Part of a small language model's weights.
Size: 16 layers, width 768.
Training: a variant of Adam for these matrices, 775M tokens, 12117 steps.
MLP neurons of a small language model. Each row is named by its layer, matrix (gate and up: input weights) and neuron, and shows model dimensions 224-351. Each number is 128 + 32 x the weight over its row's rms, rounded and kept within 0 to 255. Numbers have three digits each. A neuron's up and down rows have the sign that makes its largest values positive.
After each neuron's rows, "fires after" lists the tokens most often just before its 100 highest values on Wikipedia text that the model never trained on.

L6.gate84:148148162111217097126113111148102071105108094038109112201102152121167198137115108092146130176101132125136102135121093150145121166121113114109061187125159118174121193161107115115190152113093129119165119096186082099113131088172152132135125122140135110126150100124156123149154130147163095087078130167159102111181113157110117183130117131040159072152163161189132149156093159144102142205178
L6.up84:037098110112135189208123132133126153093135126120086135123079135143123090137150099167172099097127091146112065116181116129111074116203084166140136093146176166143149149180123146124081075079106116143095128032125115140155103105140137133065139088146106098122162167098148087111152116167064095114084137157155168117100112083090092087148092097164174151112079128164091139162125147154128124098130
fires after: " ", " (", " \"", "==", "19", "\n\n"

L6.gate1:183178076109120081186141088107094128095112121072089100099159098114151115120148105061054148090143142132150109145161151148124149130092094132079095158158137164139128092075096064159071120194147140122128146193122138213109168175172139165141154132123131133156142147074093107192110113108127093160105122111104123136152067146175107115102211158111158135164104132128119168132142146148094141097151
L6.up1:155109072144090152150075115112098157181086129102138120140154089049112104124121116109119123178148109080118214194113104141076210127137187087123083172186091115149082125117184099121139118255150111190127114160135140206107114143135138175080119165154138130172099118074137159149064141156097116102171125084140106180114125099153140125144171127142120130155067179143106162125144114152102133157141
fires after: " the", "19", " ", " New"

L13.gate1586:119098118048129093148086129117142111098136152113171059133128128121114096144133142115187185111094133103085076108220112115159191094075101126123111111127129078134136128128194108174080134212097081056062087114136144121137144114127139111134120092144098133111178099131080187084100091086153142167098125092155170185159116096155117137109188154170054155167156163120126168106157084108077150079130
L13.up1586:134105193139159066107171147141144067152157172094123083143090169139172107105134212084164173127131101140107083110199121145135203144031136142092125130110116098156109146109131121142101160132185132123091101104188146156129137110093105118096136118059090149095138119136101149128129135112112164172165063112096146106101133122099121184110172120154152152129098110099141171110138081106122182143162
fires after: " the", " at", " of", "ing", " Battle"

L6.gate1413:151108168102072196181195143187187131156081103139106156092170109147077085141127171089156115065135122150100066100187090126151137117063114141097128120166169120103154170121136144094155111106119092137144169113190105083169090085133134116079080075158115112123160129194094164139180124134141150123143074111151136124080054096140101159121115069139093111142188135107125182140135139134111094186158
L6.up1413:141126113098128108132167069113119139127113131140076158112182121130143103090133176120130093070137113151092134165152165105079153106086153119187154111160161096148115118153182192142210088169157119133150175109176110126102126146089102115200160091095100185099156175098139109100174074125137149137110137088083141076129163143126121176115085157152122132077121116071104110114114120144156162168122
fires after: " |", "-", " was", "\"\n\n", "|"

L6.gate553:160140101098136121139115115185100145119122129075157140111112093103116142174101098134118133090121108148110121169090168105132155119147163150109123214125130141115140135104121089169164187159134133102144120118099136151193066096119174153111095107115106134118123126095156115153117125166124126137148168125110142164138097138134126097166107160103075174093092129073108186116129188082075113155112
L6.up553:152173137136162093172125073122141125128114133134124111118079133135072114127179151064087123101164120186178132104060084081090138100134135142118201087137125156111104082085140130177126186167115115058084091106138185175145174153161134128152148178140112162203120154165113157116089130095155138195151151149138125142109108152105094123083137118154138167112117080095124159169104141167068154126117
fires after: ",", " ", " the", " November", " October"

L6.gate1681:089172147063150134185094121104119065119159157080145052096160137123075140129167143088111147087109137112114102090153110103148152104110127139108106140120081155198148174057138140145164107105141050049075214186188134146090072136164142125115113144135117098170112136114238107184132189131147142168153049139114154086100134166102113169086117076179095071134121127126163116079113114113113098139135
L6.up1681:187100154143155114095087154122142120105142051095130112036154156071103109121154126053076173094183124116077150130114106179194126114131133134081081088130090146078145169171150107174096161113194114163162148143171117146158122186134136152102114126104189126129145165117137125111122142130114164165093115175102095152174106136110117168093089123117148048126100151132181088113108098133131143147116
fires after: " the", " ", "3", "1", " The", " water"

L6.gate394:108145166169193099112167122157127151155058127082142112132123093101044153123131122147123168162131191133099095148178204152146157163196137159174140138114136124169105117114160060140073109076082167129091183151080134174096143112189158113187160076092061160151138119156093114112150087067085153184169151174180081138099120135127107138081202160110134139141140157150187189114061102181054119125139
L6.up394:100147162206179116110082136126107146141141099098106129139127135084129154095090136087166131121214159142140148152156102138148205088167169099164103163069114106053064112128201100073129145147137141109123161139157155158095156181172161114159177158155118203135093086082130081106104149099171087168152179130154068134092128159138105125126187112087132149084093140170116114107104215169092150060128
fires after: " ", " the", "20"

L6.gate24:180124100073149153167083116156171096136151191144102060098144143071100085157124126065080098074128154133110049117078122131213165111075105142130159147139099122136109141116188145130119089140152127104115141225125176134119118128091125106165150115125145095142139076103102106146128112158192129181093154112094140134140133151098149153125091176161133170072148146093139148135156151094139142187137
L6.up24:136108175131164099138117107128158135079179138094123190139066106060104105132097123112144148144139161146100137127160061145150124131089132099150090160114161140079076165117099066132130112228139088142136193075090157133108110122164150155131137163173159164134148067090134107113191160135109116141116127144091136168144146140076110175117193106151170165185144190113206110145124142137122148113171
fires after: " the", " The"

L6.gate970:084098147094147155176106136097141097103125193047102120158068130115079168173043093068159212126130111081153104123157098122168151117114059087066064133062178078140200148143122129155185152108179144129128150150141097082160137099073098119128151087151125096113166137190139163114124109120151147119159069109103117127130112085140095158116185121096097102177176124170124128118139064131122141142158
L6.up970:119166071127136139200146134091097130090115056108106157118125174119120118108123153167093093037170101179056150129125154044093183163163145126182138127099151127155097134138169103115182141133100136139162152133133075102124115114124130146131159112147129120109105112126132138146071158131117107173130177132087133070121086120131144123155111153153116063124086114118158158074122143125154102107188
fires after: " ", ","

L13.gate1569:125129109119110140141160138196150081142131133113143140146118162165125146148097088162100139069111069099131106146157159135166169157136163135148093123107154082114091086132144118122147183156122086121073153094181107126155088132114134118139104120076108148092110126098136117144139096021125105123161089113133112123140213086130127059078161137123113129089135177066138130124125143121113173125170
L13.up1569:176118088115093122139147108129146095124125147158157079049110168202114178142108130100174079167129155113120126137145159178085157166146077101112117065190162078104044133109177149134108147121156126120111095091166176169092126158090161072162177143089146169146159130165154154147122125128145144153113158109144103134058165165145120121119198130118101145098117116117109106179120137059112122152098
fires after: " ", " the"

L6.gate763:153076099049162138090108109154114105072124153079126070118139092123097115187113184036148123174096139132125128110163111098111185076078152153148084172171115132078129188142114143192192153065188133106202134090109118122141162102116134117118130074092179124115126104121203188062122115086127101126110127115118152100126104092121160080142133164143076130203208189094149143158119090134078087156127
L6.up763:141140153132120181094165091155105075136103141076105132130098133157109124148101180157138165170148100118129122186090130100098121152156118155092113127089136140068135102130138155116187139107126086094096093093146209155098181155121143091202100097096109198126110069155147109163182100104097109133166141127075105128099154117078138093129097083154152104166194151129168119158077148103108094113045
fires after: ",", " as", " where"

L6.gate243:075106132068133085132013104128113075185132145126144125133191111139121122166068137094118145134093174141126127098134068046169114153147155202165154171142101125107089115116178126125106122148132101132136064162103104128093105139113157116161122065185107098093109092128218147063146066167121115140118143178133117115137070147100129111109080148126140136154106174160116143159123104099135168195107
L6.up243:133139125139129138066090129135112052127132110138089151172122156150125127141135170170120104138084136096100090188098109140118093105154189164109112123065125138137199199141129132079118116134143130114175094095151130063150148093133137123161110092140172141128126168135111128132091146127138150095161069118107091114143062109144109123126104101125126063121112115126113132152076166041160116141084
fires after: " ", ".", ","

L6.gate954:108141143136100145131125162139118080219097144142120149160086151162138090132151137094091069184146100054056203189136120073129133097144098153186118141108103125139067113105197093093090159137102165131093106101223101135112147159137124109087162090124056085159103148116121153141129144098113137162135134132108132140150095122055104127155099146107105141093159133116186168154157165139131140182167
L6.up954:148160165120154186164068170155101148157175170145129171157147140105177160120124108111118163158138088108098106121105139222159100133145087097135155100112167150148112126153164136109115108152093153169174105118129139159140138176139120153134141154121125096111116105141070143145170144142066132139122106131185105159127103124094128135155089121111096102113111094073152150149107199118143081173131
fires after: " ", ",", " \""

L13.gate442:190188092090106168082119115160108096085165166085106089123104077132122148111101112155093150131128133117101107109074169210128135066136110155112088162141163091161177128106164127142187126095047138087094093146170117160170127098106114054089165127131101165118201133202117105116102099127171140135094121131122092097071095121136099122210162111068103104093152102160118152126185123152154135086140
L13.up442:138110079115083135129120120182168179081128120142106168220113135142122071127096100106101102110107089051135148076136128152089126142142171128151187137141129106124113107119119128133130091152135124113117155121108100091128124146123075178155121110128179101050135119111109091051181133168136070101080122114172108143127133120118084150127148093122174105123115105134117135123188157079109103140130
fires after: " |", " "

L6.gate1769:144130089147169159097104132178157126134145115140103104162124099159203126143127108122074144084094139132073105181126166143136145087119104166146114106181139098184158156131127118148126090104108162128115081125120077094131104132085157174158079144192109119153176113144100137135130140144138097175149119125130171136141091137120163117079189113088107126139137164126156121161134114112131142120174
L6.up1769:089113100083054118150176169140136166095080161176090186125179060137086147128144116042168167104154099144116104124163116200093115131122165147173107098076097137118113093134136121100120131092153104131139127110162157156164193156107147122151078132119137166134075158141147125139129117161138132093091115194146176105076080153103185094107137103111102194157104114147074171136167190172119075144153
fires after: "–", "-", ","

L6.gate506:144203062122044150113162081206121145099096104108107098145140098135124075137119151111142120137075143104086138152179138101117080112137146159154095144097156099099185171159100103160177099124148151126087133157121091150134127011093183143116090095179119123086132110125132132098155133158099142152114130165154129139103113135139115078087154119091119115137107201148114176100171158156122131066157
L6.up506:087169026158139138136143113156095177140091149120073124152117072127150100087114147093173122084123128089128173102148129122065123125166178151104056142186088109140127124219159138136157141128146125165086128159082131145185179129111130165098083169164144071114113154140120129154141131112112133126137116133118118096106183113169175130116156152111140122151191206091149121079176078146146152094068
fires after: ".", ",", " "

L6.gate832:085128168087062105154180110144149085133080161086115135093115102083112134153135153165113087177123158092128164139184135120111150120102050151135052128184136152152131133078158143202200081081136105096159108128142128145092111096060168073119170097096093138083164112091141119139161080143129109097144108182165112144110107131132093158136182141123162136160115092154132107110111145129156142160162
L6.up832:146130132128112102158153110190107100184125142158115176176134093061170121112154125141110112192192155148122168177189155144111112167163134153118108109120174126124138110084118181158098111067114089139123146085114147150157094056129102132135219154163173113180099085107131109151187074148129100159101077158128089085106170125111060157129137113113151129107100102108126106118106185107137100162178
fires after: " ", "-"

L13.gate1233:117080182119154141115138075117140147163107128137167135094133110164119132153076096081182081131159171155117105196168166126142179129106038148105137174072151117081177171139120116168099084155105123097121161171157116177148161096159128145078112149197151123163107144122148114148108059110160143164163133130124130116147128126120145119125141170130151182125167113040135095200100176116148093121113
L13.up1233:183078158155136077143117180114150114092179136120127105104104105149177101105131160104126152162199105097138162145007155127087113125135168149124160152117114082091146139094092167144117131142139136067094110144158163108130118170091134065094112147102158085147144074145099116096091093126097070125135158038088141106110134085137157148113117134121063116128107039121092126137113155105146146167158
fires after: " ", "–", " ("

L6.gate1663:161204115117141148145117100078137078081113100171126082131075095093169138132087096071110129138174159126096116159170116164172097164128117188150122180099154133124109100069132164124131155108115108140108149190107129146110162115109137150198159107113134107103105135137128119146145066090122116181121184123118143135135127154116097201160145204113116149089120142139112145134132135156145111101177
L6.up1663:161165153186121128122128121109117106114113095171121087109071123098168129099132144124117117190125115131112147137137115128115182151200123150137132134136103102150102115105176164093123092127088132130085116120117095138118175088184117130163104180120113141174077107142120142155103074166140115162117182119085147171102118116115169197111121142129150142088109189155144123088132149154122107087092
fires after: " the", "20", "c", " The", "The"

L6.gate269:106144093142102106152116137139108123133058138152137197074099133114134108116145169118085065112105083102148166174074110178126148137118203169114111106129133130127139101093155112105084134085160126091121121129142065111206182147158155119189149113115071128078086131107137085146144107106105086152137080116114139098116145158079123135112118170111099139067124121157138148093167181156120150128149
L6.up269:083143142136161139116124096169149138121161130145120152158165153151123118159087091181133141148179107090136103123168167071145117155157107177181102118126135118126158157094113150174180152073137167160222179138131113109176121126108142111118123139090127115078056134172121142143118145114082142144161100146169116133156092083088085144134188100102101123112122086168098126158182145177169165183150
fires after: " ", " |", ","

L6.gate621:100101065086126159153156070157158132096187110123117088168154082113133168099138114111119138143157151147127168096161117162127116159146117117076088110095125140118064173152074143118120123102071102093129118101132117106095085095105134128153131176149129099136135127146151155155107113126127089196127105140124130122147107108109109106124130109118169149138133135128155150130175138163106081130122
L6.up621:132194118116153130160174117095145193161132187086123119151128145124126139137177094089114171165184131124098108098158129165154101132149129125115133129123092195155229134137112065090146162073130116155149175133163106144180146097158079115123082106142100116110079157135174185065105172115059131117144161149160135127144097136180147121150112099167065188121160091058084099161147096098132107105150
fires after: " (", " \"", "—", "-"

L6.gate783:095145149108063122162106134135188155173140090067156111174138090192113108139145116088097122097176143118133132093102128153084085180115128138125174067134134150175093142109125148134118196134159112161116077152175135142127161082079115125170168162123123082145089129126110132150123101143085075063105050094199130103145124180149117125134130130097146109149145087073188154164104136201088129104159
L6.up783:151094132136119058148100136128156121133124109185140144143117137104139158151174133106191157079164165137165122125163164088121114134140107091165099136085050134074104123163123084136085151106117111086076104070144074170164155122084104067116159132131137145100152082082119136116096121129152136178136082114144129154169122133150145135147073131108148104094108140078139123097164149126130153141116
fires after: " ", "\n", ")\n"

L6.gate457:141131048143160144167151105113143131137082102137155114142097092169155086151086099128124175114155196118143196104127127136093162137069180150167102173115131171136107115066113063145141124140162178119132120194140149089100103170065104123209090113093145181135131133149139148206143144098053153191164135099091125154071099219175163130115145102158126080130147149132073167156115098117114167096089
L6.up457:120115052119157133136158133131131127145085153114128130149077081195154136124121140142102140114173167108117137160096162160097134153126158137156135169105133144138095106104105045123193145166184129109100179129151076128136139168135092091168050115172173123126145091152163082217170145092091138170139121104129121167121118255068186142089108073148082040092160183171093112161117084072081129097063
fires after: " ", " in", " the", "–", "19", " on"

L13.gate1562:122122117122094150168126097098142052086109143155108095147141181178086123187169110126128134085125151138163031107158141174114179109149144140092118149138188119122101158096161111122158095109157168099121149142070127113079110063111176085099146150140136085061175158131091100136090129127109081132123074096174153112120081078140108114152135130134101103124136170145111074074147111046149194126118
L13.up1562:068118190141066116072121107062146094083147083119133185127126075096089087129133112098096106062126170131108102137149099128155147106181225147120118135043150128140105177106150074188142144099161124109147071156140095093133116128102082138158137115157190170140150127074155162085126037122107138150124159154093179140139121081073152113148109117109144092066109215120183107118076112138124139095136
fires after: " the", "'s", " his"

L6.gate1083:133117166076082089103089098137156121094175124096118155089128117152153081136125156075053154184119142101112144143115168123120140090127149173125129139151104120107142159111114097173124097143111110136143165177132139144144121081090151146137102135164130097163153131128157137146145049141174130179214162158146130137112127140068136100158152129123202167138088131150078094127124120097166156124081
L6.up1083:161153154147098136061147101083202095139152120121151052096090129133107123149152196089106138176140111122116135154057163121158176183155122109100099094159102116082137154145107126191134100196114126101105101134151166213138159134122162137114137151097151139160110134127139145162101127127161161168200132117109114149135129124078112121195133082170140174115146112114136129156127118128187110111089
fires after: " ", "|"

L13.gate1543:149123152041110148142111143136119070111125205070132152133136080159109082140155125163100108095103117148132124165102127118119113094116134093058074124163151136114135115095130090145145145079113089091135181110088064131189160120062117131128167142071097090163121114104145128100162089134173083105120109120129173111073210126147124088185154115134136172130121115100203111146191134128149163085123
L13.up1543:136139108120147170105073098153127157142075148107065113156176113099072152129144105099098152122092058089132106103144148093106048154151157154149145126158131085121084126157186168163088102116128144117153166145129143107136121177197093112147059136102090134122161131120127150078107100132149166134102153163154075106153103119102145133110080122145120159096150136123148098175173141135105103167126
fires after: " |", "|"

L6.gate1738:131164165065081095134137098124180165108111137137148111126132096116178113145112103085108179151136157103120112175147095111128078066037079128101090114187114101140174167085139069154176141117153162096105187130168135141182106125084176115092095077141066091128141145080100141082180106116146089151138079099109140046131068151120167097117162146164125100164119129127098157104101145106157119160138
L6.up1738:128145145115078159107161179026134111129103144153112141121095157129155143098159141114144114136148166142159155145090176117087100092110167127100092124182148133175177143144143070099147085117160120149109131125132150076150182140108137199115097131115136134167158155067106107116147129086176119150112122093096150080113142142114149112092127135113114105128151171109070144120085107151184149172083
fires after: " |", "|", " Independent"

L13.gate987:128124173125130141156104022119162133149155168143174138139123138135092142156095124083109125110155136155121110162145162129163118090108121174109101170114083147161127129123178078096135093104100102085070158126121136124126094131139121097127127127141156081138167108112136097117155150065133128134108093138116119105086155161132148120156090168054128119151070163037124130127155155111149108121081
L13.up987:076112108150159134100179148170158141104160138136194152104089118118148164130151071110104120158158106154108140116159154100115136142110137135102106155157175073143175201164148132116145142107162069111089134138180100112065108067155128177100070107140067123103092136077135106128140135147116125097105096162091097083089130146105131070125073208106117166100120115199108086110109134183190211116137
fires after: " |", "4", "3", "5", "6", "2"

L6.gate169:145115132150147128106128153054150112102142140083134105094132118077127145141170156107078082159133129102141127053096162116101139138137130145127081213140125104067098177140120153124134161131104006176133201133145128117084152144134090157129141165137154110109102079106201114103134083048205148132122177106131147152093174144141066072077206177113204198149092112111105113090138152104166193132156
L6.up169:204129070090130139149069131086114150178133143141120133119094147077160193085124138139158057162135151182134050137170146183101087158190138155083135119151128106206143133161140179121144116106107170047122148218104155076130187166110137127103142145156118102170100139138064113074166088134148079130128090008123082127071210120113116114170054096096109091131082067104108142119156073099145120139079
fires after: "20", "19", " the", "18", "17", "The"

L6.gate595:088070068123158153067038088177151163169098221073143113151112129130089121136131180152114131099135060121167154136183131093136167142106134115159131138123130139104131089095091091158083126116157118136176171107105125126190113090091126169135114087093159124146109085095101114170125094154183107150124130137151124153094151133129141109147177132143076131139108138158111128095131196085106155147127
L6.up595:168080120126160196099082107082154137135124139099146143111139155169153165115147116128133091156147122202136119169118170150147152134177130077140179121164162204145193133081124154134118154162091112168116121116168134142159140170123150090066100119153135111123109103154097150101050124157171108169078142138127108123099072162062104092125135096114090182164133145157092105176093136071158143148143
fires after: " ", "19", " in", " to", " In"

L13.gate127:192157130106068194116141170127135077104084196117143044111140155118164133167103100118118185191111142137129080142105153113178117179177145111137156156134136098155120131119113097121172188069081158097148158150169159186129102113106133118098155145109100069097141110149118162155048128194127158130139141178115122078155134145090143073161145173128148113080159135154071135119126089157179131126121
L13.up127:105090119126098113094087147157119157104178156146135148173136164118175099100100157060103137145160124116158105113133103056095143187076161174137141142188128144088171115153149119093126114144157168155128112171149110090118093088092130095174165140110134153145191084124105119143131083104112163158148192089156141211107108119165102134122149075125153143092155096148088114079167059128066142145164
fires after: " ", "–"

L6.gate1164:149104143144044136187146117114138100120125112161146176155086118136070117131098132101110116167157147079113095122163131144106104136091151127159077142088155162116175080110125104157092176118149132097132091126192092124186131052075116122157149133123068130124124133119092174143146094109191114130207075092162153138098127142155119145137096143136132117087115041082134124141128162125118138141148
L6.up1164:155099063162158144106128126188122163136079103145114180108103104173114081084108129122089090140194130142158189140094156148088149117150141135142130127154097164097176072133101170113079113184131058146169123120128085104133187102159100079145064182092043169118103141143117084142104131085122080117198088133166138165162147170115111131139065168130113113105120121107147131126165152069119187058151
fires after: " ", " the", " his", ","

L6.gate1219:079160140116086114151182097183113129145094127109162125137122135156121136149125121147149102141187142088119130082179144184113121123143036137097111089113154097174150161109124133188114143133122109138159121088140146096154135091078144138167222145132146085109170155111086171143180054198098096119153126154169092183136152142138098136120114074150144125117159122126101175097142139170128146164190
L6.up1219:144091151144140102107130172196118119145130059089175143132115160148131124127144181117185128174156140134097113206098098152060153104096149076085162116074121145170093115164142150107076150171134168147096096094153181180113136130127102113109205108183134136094146120200092095174092109122144136158147125133098136126067127092071143164099145074169204109163118107130143161163134160159095125170125
fires after: " ", "\n"

L13.gate477:135097171122106137196142081109196156099112107134172100128200140092161204139153162130156055093122150114148097155143141122151097128172119152096077119081139090075137105131167126184165115181122150108152148166098153156113111115139154139128106125143097162150146160122104107103129098147160177121069135090133112173092140160065121079166149098166152160092178154120159176152103134172120168133141
L13.up477:108089144107126158160187165157175110130078074150182145100184142134147126126124108073132120170069053133173118121126117131116181132161079077130148143079102085132080096125120171109099119136169144191159170141123128106069140168151068115156139117186121072151150143055086114102103196133095179116151118132139105173112085115108145145125135118110189076126155127101087181129200153079065100081106
fires after: " ", "\n", ".", " Party"

L6.gate1475:137114155153134124159132127159232075140095123131133110193103127061122162131076183064102176147141219076128083130190163110166112106121143177096143132136161102129127176168145070086148117082127140094107125151137154113112127178124165059106082118209157112114157161158125147076104141132145122108151151169094086140175142156116178068106137129083183088164101151144148153116118168112047102094125
L6.up1475:055119144143111095067167136180194123122106125107138147138114104089093074166162146145103150131098125121096120103113126140120108141144102125199118141114101147164135137211064066103102133108119134166134109145085146135110133165121165109169082092176148144151153144146151093152109071146094107106104130106070153120141134185098125096137135094118127142214165145142162100097117149079087132102093
fires after: " ", "19", "20", ","

L6.gate714:121095151128087124152132140128124135101101212139152141134148118105076123157157091127129194076112147108134079123131127132131162119094134150110125165141160139122131107171150136190080126124091128150112165112139117116158188106107153130108117104123131117124148129087110082122050148133171162097179130169160097136118082141135150095121104164135080164158100136150112119132097122162103160145143
L6.up714:130105130158144159182193118085135133123187114100089135138126115065144154158154129094118102111125142076113181097076136115154149129131155151118093142084074154104138089110160074159154162164200162035130118137173132133157081108102127155146127195117181111124124119120138142157117132124120184114179143118159168149139156194162166132157151090109118093038133163141105086129120145152077149148100
fires after: "1", "2", "3", "4", " the"

L6.gate856:146106065168168072087114135156155105099091122100138084120105128137126159139141148140136118093078190133142101136135131137131135131167143158169130180098095153130139137093117117088141089135075119137097195093117110143120135147179117145112164084157150144095152103119171095071080037152096143173092118159207133067101129167188185140137174172149096131135153149139144149116173117108114183173085
L6.up856:140084124197187096171135128116118138099122131142154172120134122179142131088148114110160142104149099103154161151110113136102148078113175078089176151135096090112149165117134158063083214099113128118145136116118140129119052123150121120051181136107169144088124182093111131065095122071130140167142195194191112124130156080156110119126126161151177135096121139155103128161137150117185134106157
fires after: "20", "19", " the"

L6.gate1075:144168131153158140142135128152171116123064171130118148140133061156169135162101097150079122127121156126112110168135162094104152157121167085124142141127213121153124127160146092126193095153154123156136142124131146155129146135103162096202078123137119158087103177159192137172112174165138156087161124177187121118123135190150121123131158113167097137083123118153171143120081090138096127139130
L6.up1075:153145158208069142158099094161146087145178136156147134120120130124147092107122102134070145092163146140124162117167132134095202124122152086137100133172122104176098079169133056134101124168126123176130130175121138160071150116139157074168119157145124185120122136111135157114168127161137125155155130126198151103084114127169156123172100142113206145083123129153153140144068119114099102167106
fires after: " ", ",", " the", " gen", " Ch"

L13.gate1725:132074107060134126191072002127153163116184150087162163132052057154081096167142166119155134109112126124108123114100206157088120089114111190116131101199151102194048129113121093180148088133156131130142148149131139148159141083146142123102108134129130080196185108159161105119119085167154111178120108117080149151106152143108065083134200156134090201116140066096130118152091138085113121168150
L13.up1725:168182146137083127161050125148123155158170122107174144071105112142109099107181166167198133136128153093085171175137148127090073067119092134130132140181054121183061115134211087149094104150122097136116149113115142130117110123185143160130147133135116056115117091192124157143153106148102180114134085104092058111125129122135080148106127111148116155150108146151151124116087117116132086166091
fires after: ",", "19", " as", "20", "17"

L13.gate458:150093129150143189131101078124151084125104130084131094091151141119058135126082111092092155071142135142106077080136113158100142111122108118117152150153128058113092103105132162115119094152138122107113158125103146103154117146158128140171160157154140117110162068100149155091137078058147167071185100142090172154137143091100126111145160138066159145130088110149073124100096038129123164127156
L13.up458:105141109119070123136096120124157131132147125148092129141115108081152129138149109144104123078221184089095146132137115125175188105127141137134138113115182100121085150082139103112135137091170133082147115149122150152116131110113122101190171070142116121144109150112098163116161092114083119124152176147161121145119139170174162140156091141136118154068108125202119127141097133163090124071127
fires after: " the", " of", " for", ",", " in"

L6.gate1399:074171163087129124170168104143138085127115118180090168123132122059130130118164155117079106050133122081172127136165120160107153089172130099072151130101201145150136201104138096122174157093159181083153081113153069118160108049111132118170165091180087124136078160132068178149164091151091111055213102168116062099177124120076139131121108090096073186133174070089163101092139125156130097167163
L6.up1399:112139151125177133140114156056172165093132187090121177112083150126099141153137144136149096121154117077178105095151126158127137136126123117112147126125150121165163143146160125157109167138147163122163210146140101167209097154154113148157104157079113157106160133154118101195128137111132143161136186137096176158142115122093126157105097120102168086114170119171128152095134123177058113142115
fires after: " \"", "\n", " (", ".\n\n", "\"\n\n"

L6.gate974:154087206048109115136137067135128103063086175110140126143099098155109108158158088140182162183112140099104134122133139114136097077101086110170085125137091126119107118111094156127123119158148123100178140118131120139155164111119107098095081170122149133156140137163189163117137150156177145055088172131105148173090121128131104147121100107134162142132078135081152126169133130124112156103109
L6.up974:133101158121061118111117101173161117090119154159152126107110092063063125114148149190184168144088124116092095096101163159124094102166084130136141144123109136125144194103121132132166111118117162111144118118117106086125181099123123063135095141152090112151106129132174098168134183129182119124103077139068102112063150119103157170178052064151113173135090100104116152130153122139140137129073
fires after: " ", "19", "′", "20", " following"

L6.gate762:108169138105125138083169071171105114132126142127112057124145115097090141129067158086106156101152124149121072099125123159151137162151135142185100140093126112106138067135189116127116066114131120127146141130123182125101132141090176082196152147090137122093130098090134161146141029116160129148109085141090142125145158111125117122071163210158155130143104133133115089071175128166100042169181
L6.up762:138149098140145148141131142189148164135166160128103123185145124123081156091165101137193119161108102109097140143200150110159141165129112103117150132148115087078071091117149103118117055136084131115150089104167169134050092156128138131151224171132107088117119132120138102114153060146177165168145104128169100140138152113123196154109203183122099092113103178155103170098159134140135123154126
fires after: " the", " of", " Sup"

L13.gate203:178157110075123124140191059172173121116090127144132090154182122142102178140140120151172129106077151156132121109105098107104033144098094123103168178154149055149161083129146160167134068091114165085159145114089133114152100103100191115151086072148156089120159086106088144148177090141106109133125139134101102202072148150114130170123141111169118170151118072117155141134140097084110120135145
L13.up203:087103116108102112140164128114130122133125117120082099121094129125134184093128064101191124185124177089078145161131113140108135114101157121136139141153188137122174159134093152094185111097105139170147103096073078079119111162113085160114137094144172183111158155099146123134123175092115148144099220103102141098113152106103118112115110122188132153134184066157108083130124148125173138089089
fires after: "==", "===", " |"

L6.gate1236:149164076107141184134143110162137171135083091208140131163198123096161176112098105163096083100136089171135112148137101141128168117124059149139135131130188094131167164091152157120158097074177116185107147139123083104164125114094150120120132101116118113134148086145121110161159100115130145119073133095131102104149111063112176103146114135129113122088181105137109202122145127140143122156111
L6.up1236:122146124136137209130114145186105119123076194148042143105132116143126169162097133144161203135091120131127086150239161195072100119137115119069115165146138081163148128168111162128081120122129146089148141153127114142130112176124066115075108182116124181102121091067111116192160095113089119058091116148125124130108159067140109116095116182101104101162149068069125180118130173123137135154078
fires after: " (", " \"", ".\n\n", "\"\n\n", "-"